Weights of a small transformer language model.
Size: 10 layers, width 256, 8 heads of 32, MLP 1024 tanh GELU, vocabulary 2048, 8.55M parameters.
MLP neurons of a small language model. Each row is named by its layer, matrix (up: input weights) and neuron, and shows model dimensions 128-255. Each number is 500 + 25 x the weight over its row's rms, rounded and kept within 0 to 999. Numbers have three digits each.
A block is one neuron, or neurons of one layer that tend to fire together. After each block is what it responds to, as a language model described it from the Wikipedia text at the highest values.

L7.up113:498519482490559506481445483487488496478507481521453482494542492506484508461558439501477536524488506484496490539492512515516498484511515490535481565478489497533465492497512559523496505502508518541509521483491485478509470531489520504482528522489495503510489505496529492450451494486505497486530472518472510534485491509503476473502550485452509494524498457507490484519464531530444549507462
L7.up266:465542506457523485465475508506462520477462486534507475482505461494530508502534494519519526463507554475480531526513465484447535473556469453442514524484456492493482479470501487513493500480512515507488455455471489525460491503501534523478531513515530492511490486513519510508474504490507499552498493479492496556543472492508506491490542450469465568447469495475519499519503501526505433479540
L7.up756:516503515487517471512466498535493465491479479507528457507499523460517475475504489500540485516489520453508512496505527519525504515488494481430465515486463538530513494472511522493492503483493548519472519510509465491455516482500508488508486490519507459451506503465508530485519448511492453484470492494501465501508527487499496502471531465456466516494497509496555494490514498491451468466526
L7.up986:483464561515511557514485496475506523525465535563509520501517503481486495500501524541516492443510486484481482510503513497461528475509502495460476490502539515501433538499511482468526527477460514485536517495487518512480475497528519533471513484465525513454489522516498464456457496464565511467517528476470501502489499528516533511503549531491489490508505520472477461513491505485483503534504
Mid-word fragment pieces

L6.up286:477499481507510521492493510495499483583505537470469493523480477504486487484530510516518471499506520517524494487476470504500537446478498514517481459542493494452520488494465520513483519513490497487510545526527495527448478508498516520512514506518500505523491564535491510508493554473525484498508526514540518518528467454485497529508533518522468512497559530514496459506487486491468468495487
L6.up345:472528476474512501499508525486489550541494540456458502526458511471546514500511508488539499494503527539527498498474487494495490467482502500541476443536505491507502488505480508492481497497491527497492487515480531526458473494488525515482479504435512487508458541514506549498513503465518484508512505524578528504514465469481478534489503524512462533513487513510478491516501484490485466490523
L6.up889:496510495468519495478510530458497534512511495476472510468536522519510431459524474520514495446457508465465480507514510511462526496498474475508534499476524528488524499488434526499470517556519517499498502501493519588472517490518486476493555501472519448530477561512470493526518509506520494495539472513522508503503472507478475521505513501498500493535524503487496466515498494553490465468537
L6.up943:487465499488499511488505545486476508545510515419475511527485439499518472475503495484526485495470521511495501489458477523491511480491497483521482487521482500544517489497431540499476526500499453514502499519480510530474481515501538505485534502467505493517501546532513529517502524474521489488498520508533550504505464491482495487504540505511458504519498494467517477510472492509468470517503
Main verb after subject

L6.up287:476468500485498509522537482546488503491504485499508465529514453487496533477490504493469509511543521505516483502520485475518506563519506514508459512515504467502503499534487467461507525527525462503505522509458542476486503489494480470501481468525504526500471500498465547499469509541476510515511528510499490548507517445520487461498489469515519503497455473521509505512505529517555517497484
L6.up484:495499509519506497484518525475484505484507476471485502474459508500494478505518472456473486489469510510487527460496520487527456486557504499496503454473502516525530522535502475416494520508517513460520492519511477461531458491523540503519503449483529457481505474480491463493490521456496487488527543477505520529497481482519473502553497508547519531492499504497494500488517468509490493502510
L6.up698:501514505529534523490499478517463491486480491511453519507525511541517507515440508430504579531510513480539534517498481501545501502472493519467478504467501476524511524496463521470518524536502519498505523475509457491508500481550504480496467510466488493437505536505512498505478511495511492518490526499522511461517479507556485486495539492525537478491475435468545520505517526482521518524475
L6.up748:490500468496488524523477515501528548506446476541476492439510497527499505535452487471536487497494472498507530502518472495536503496531499497496531518503497513527500547530512526544505482513514533504442508476544545474527479466547538470474489509555506538548530550541465539477490522489479515458513531504494493471495496489463475521532496478496501499522480484484450500464518481510493509524487
Stray space before a number

L7.up171:492469487492504521469537519483493558485527498469478487470481503470492494509504513492494473498506504544516477511520461489470502515481511482463508506516496533483536489533495464488520507522511533492492533506497507475496518484541565493487539474473508455503486512452462537548518542455522506501560505496551498503518481504496505518505523505518518494527531467481522509513479494523508452502503
L7.up735:454528493483497512483478534505494516513492496448514499489514460513542487485507488503507497500504526541518496501463486511492492490487469466513498483533477527497530502463446525499483489507508497527505503557517498549484491520522495491482545526473484534514491514532485515496509536474508482472508491494536505534540467518476502530460520487472465526489504508477486509546469487503485458477492
L7.up763:488526488475493519501540485487485515502462489480469494471487449480524468509478483488533504498476500504481467507494506490538500489522544495478521517511471510472515497513493495492529517553534499549466505569486511483525532486504505495486494542486525521500551499521545499478510530492565491513518518503536558505486513506471458552537523466476462497521494512505489492522480500508497468487502
L7.up972:502494496523484481511553546515493528518511504454502491520489457500517490488448503491511488482477481459485515491457427489459515528487492484487514517529456510516519463471473475533565513513503472480479503477534567502493489529494501505463519531423501464490472522452520530498501510498517501513500476484515500530501478514452499521484526501486441529505478454471538470527502495512491457471507
Main-verb ending pieces

L3.up71:481443464520459467530545522501518510465497494516472478503581507515510491475512524471503492469489508520510446524520545521475485510545498532480538466520507532516480444485522506476461493475489519503489531494495491495497494484524515522529501517528507489467481452511494451526539500501484539516471507501530528518515509492464489499492515476519449456518527481517490514499534510524505479485533
Mid-word stem completions

L6.up264:489495523489491520474519490468507519493514482499575505471484492531496484492544516465499526460555524527512538534520500462503484477499517452507512484523505506494519538462479489514528540479516475530506548501467553479515515503497502501475487487487510512485470496482516482507472501481506499498467506488450521529498459489521526457489475524492496518509523510523467483518530499451513511525506
L6.up278:488480514473523505506437556534502480521504481513471530511494533494497515478501492507534475517489488497460495522482511519451524464514508491484506515459493509474514509484508511510488506502507511475490477479511511491470488513510494500476466504512498501470448486491523479489488514501469484545517512496521498460464494494511454468476504417475484480514497546496539509491519499505547508455498
L6.up313:538521442486514499471509531488499502499497479498528515497546508447503524483468517534507496478520515463466526547476528493501531527493477474488447519479491541528510496477471456471525531535478501460488477509462520446498510498512501530467483534541544509467496495510498482522492471517495488493515522560506500509469456508490563488424482498474525485467474511521500486464510486463506516521516
L6.up912:525498499497501495459491517452514512486519525530484512454556492506496482492559496485479514507549496508496552540498543481481519524513509459486489523509494459510501503554463537479467557457500489541497513452536540509502516460495483504534544520540476553490505525504507502506510524483482535483454497495483487528470473463492488512496527430495495526474541472448478493486452558515480479507514
Word-initial split fragments

L3.up455:511551486499478487487466477492451510494506475502505514487509518523491494448491501492514484489511495491547477573508507520509503510466510532490500489504491537540540473499509452522480515488529524483503465489533437480478500534522487520468512532454496520470489524464508516497478519464487506539512552503512525482475470502497500514492536504508488516468509494479504501555494519540517480484499
Word-initial fragment pieces

L3.up319:478491520502527479464491504495486501466439533513515503492519513515550483489494479502529517493510545529550513525521506505516511488517535547456514537482542518503459460489466523538467490492494485495483525469473512485497485511477456441510543475522465502493469525521462479481484516500534490506516499533483509505508508434509516513526521433504501508402530472451544485506493499504498519474550
Detached space before nouns

L7.up551:502502516488506515505491522534460534497476494503471525494499494469520495514462496539498512507510554476526512541516483512455509468553543526471510481513469526500498483501489528506519462478484495465535507432478507505471466498478523469546521448521488492514557495492459497491513527474533485483502515536502463499526503438504451545451463520468519518502486525529494489490542528476522509500540
L7.up612:483513480481491514510528525511482485479483502476496506458490480509496495499441498465460478497489481514473488491521485511477461491514493528468495523531514503508458488498536504467515534487513536462488539505504467514548491510489488489515471539490536452509492551482549510484508492477450521504507547531494495484499519496479479516494489483525528490520504465486525504545547460514496514521504
L7.up768:486516512537517494510533488458488481534529475506488511479481560552506503446476516513514524483510508500472490526514483502484507511528536496457541495450486528511484487518506542518483560496502515479517544486538493513536536460467476476445476489476466494498519490539476481548507517471511531517506498549483567443466504474469498496486512514482505496486558433508535505493484503473490520525516
L7.up948:444551530504491499494521501475516499488515486515518515542489494445504486545498515509530501496511507445543494494522472502480499492479498523516515492506514511509473467496516459500501509488502540459512525485471498502542494506515513480498508501522502516495449540510506500448506513514546471516506476470477507519497441474462482498502553445511550534480519505494520537498488495486498518518493
Standalone space tokens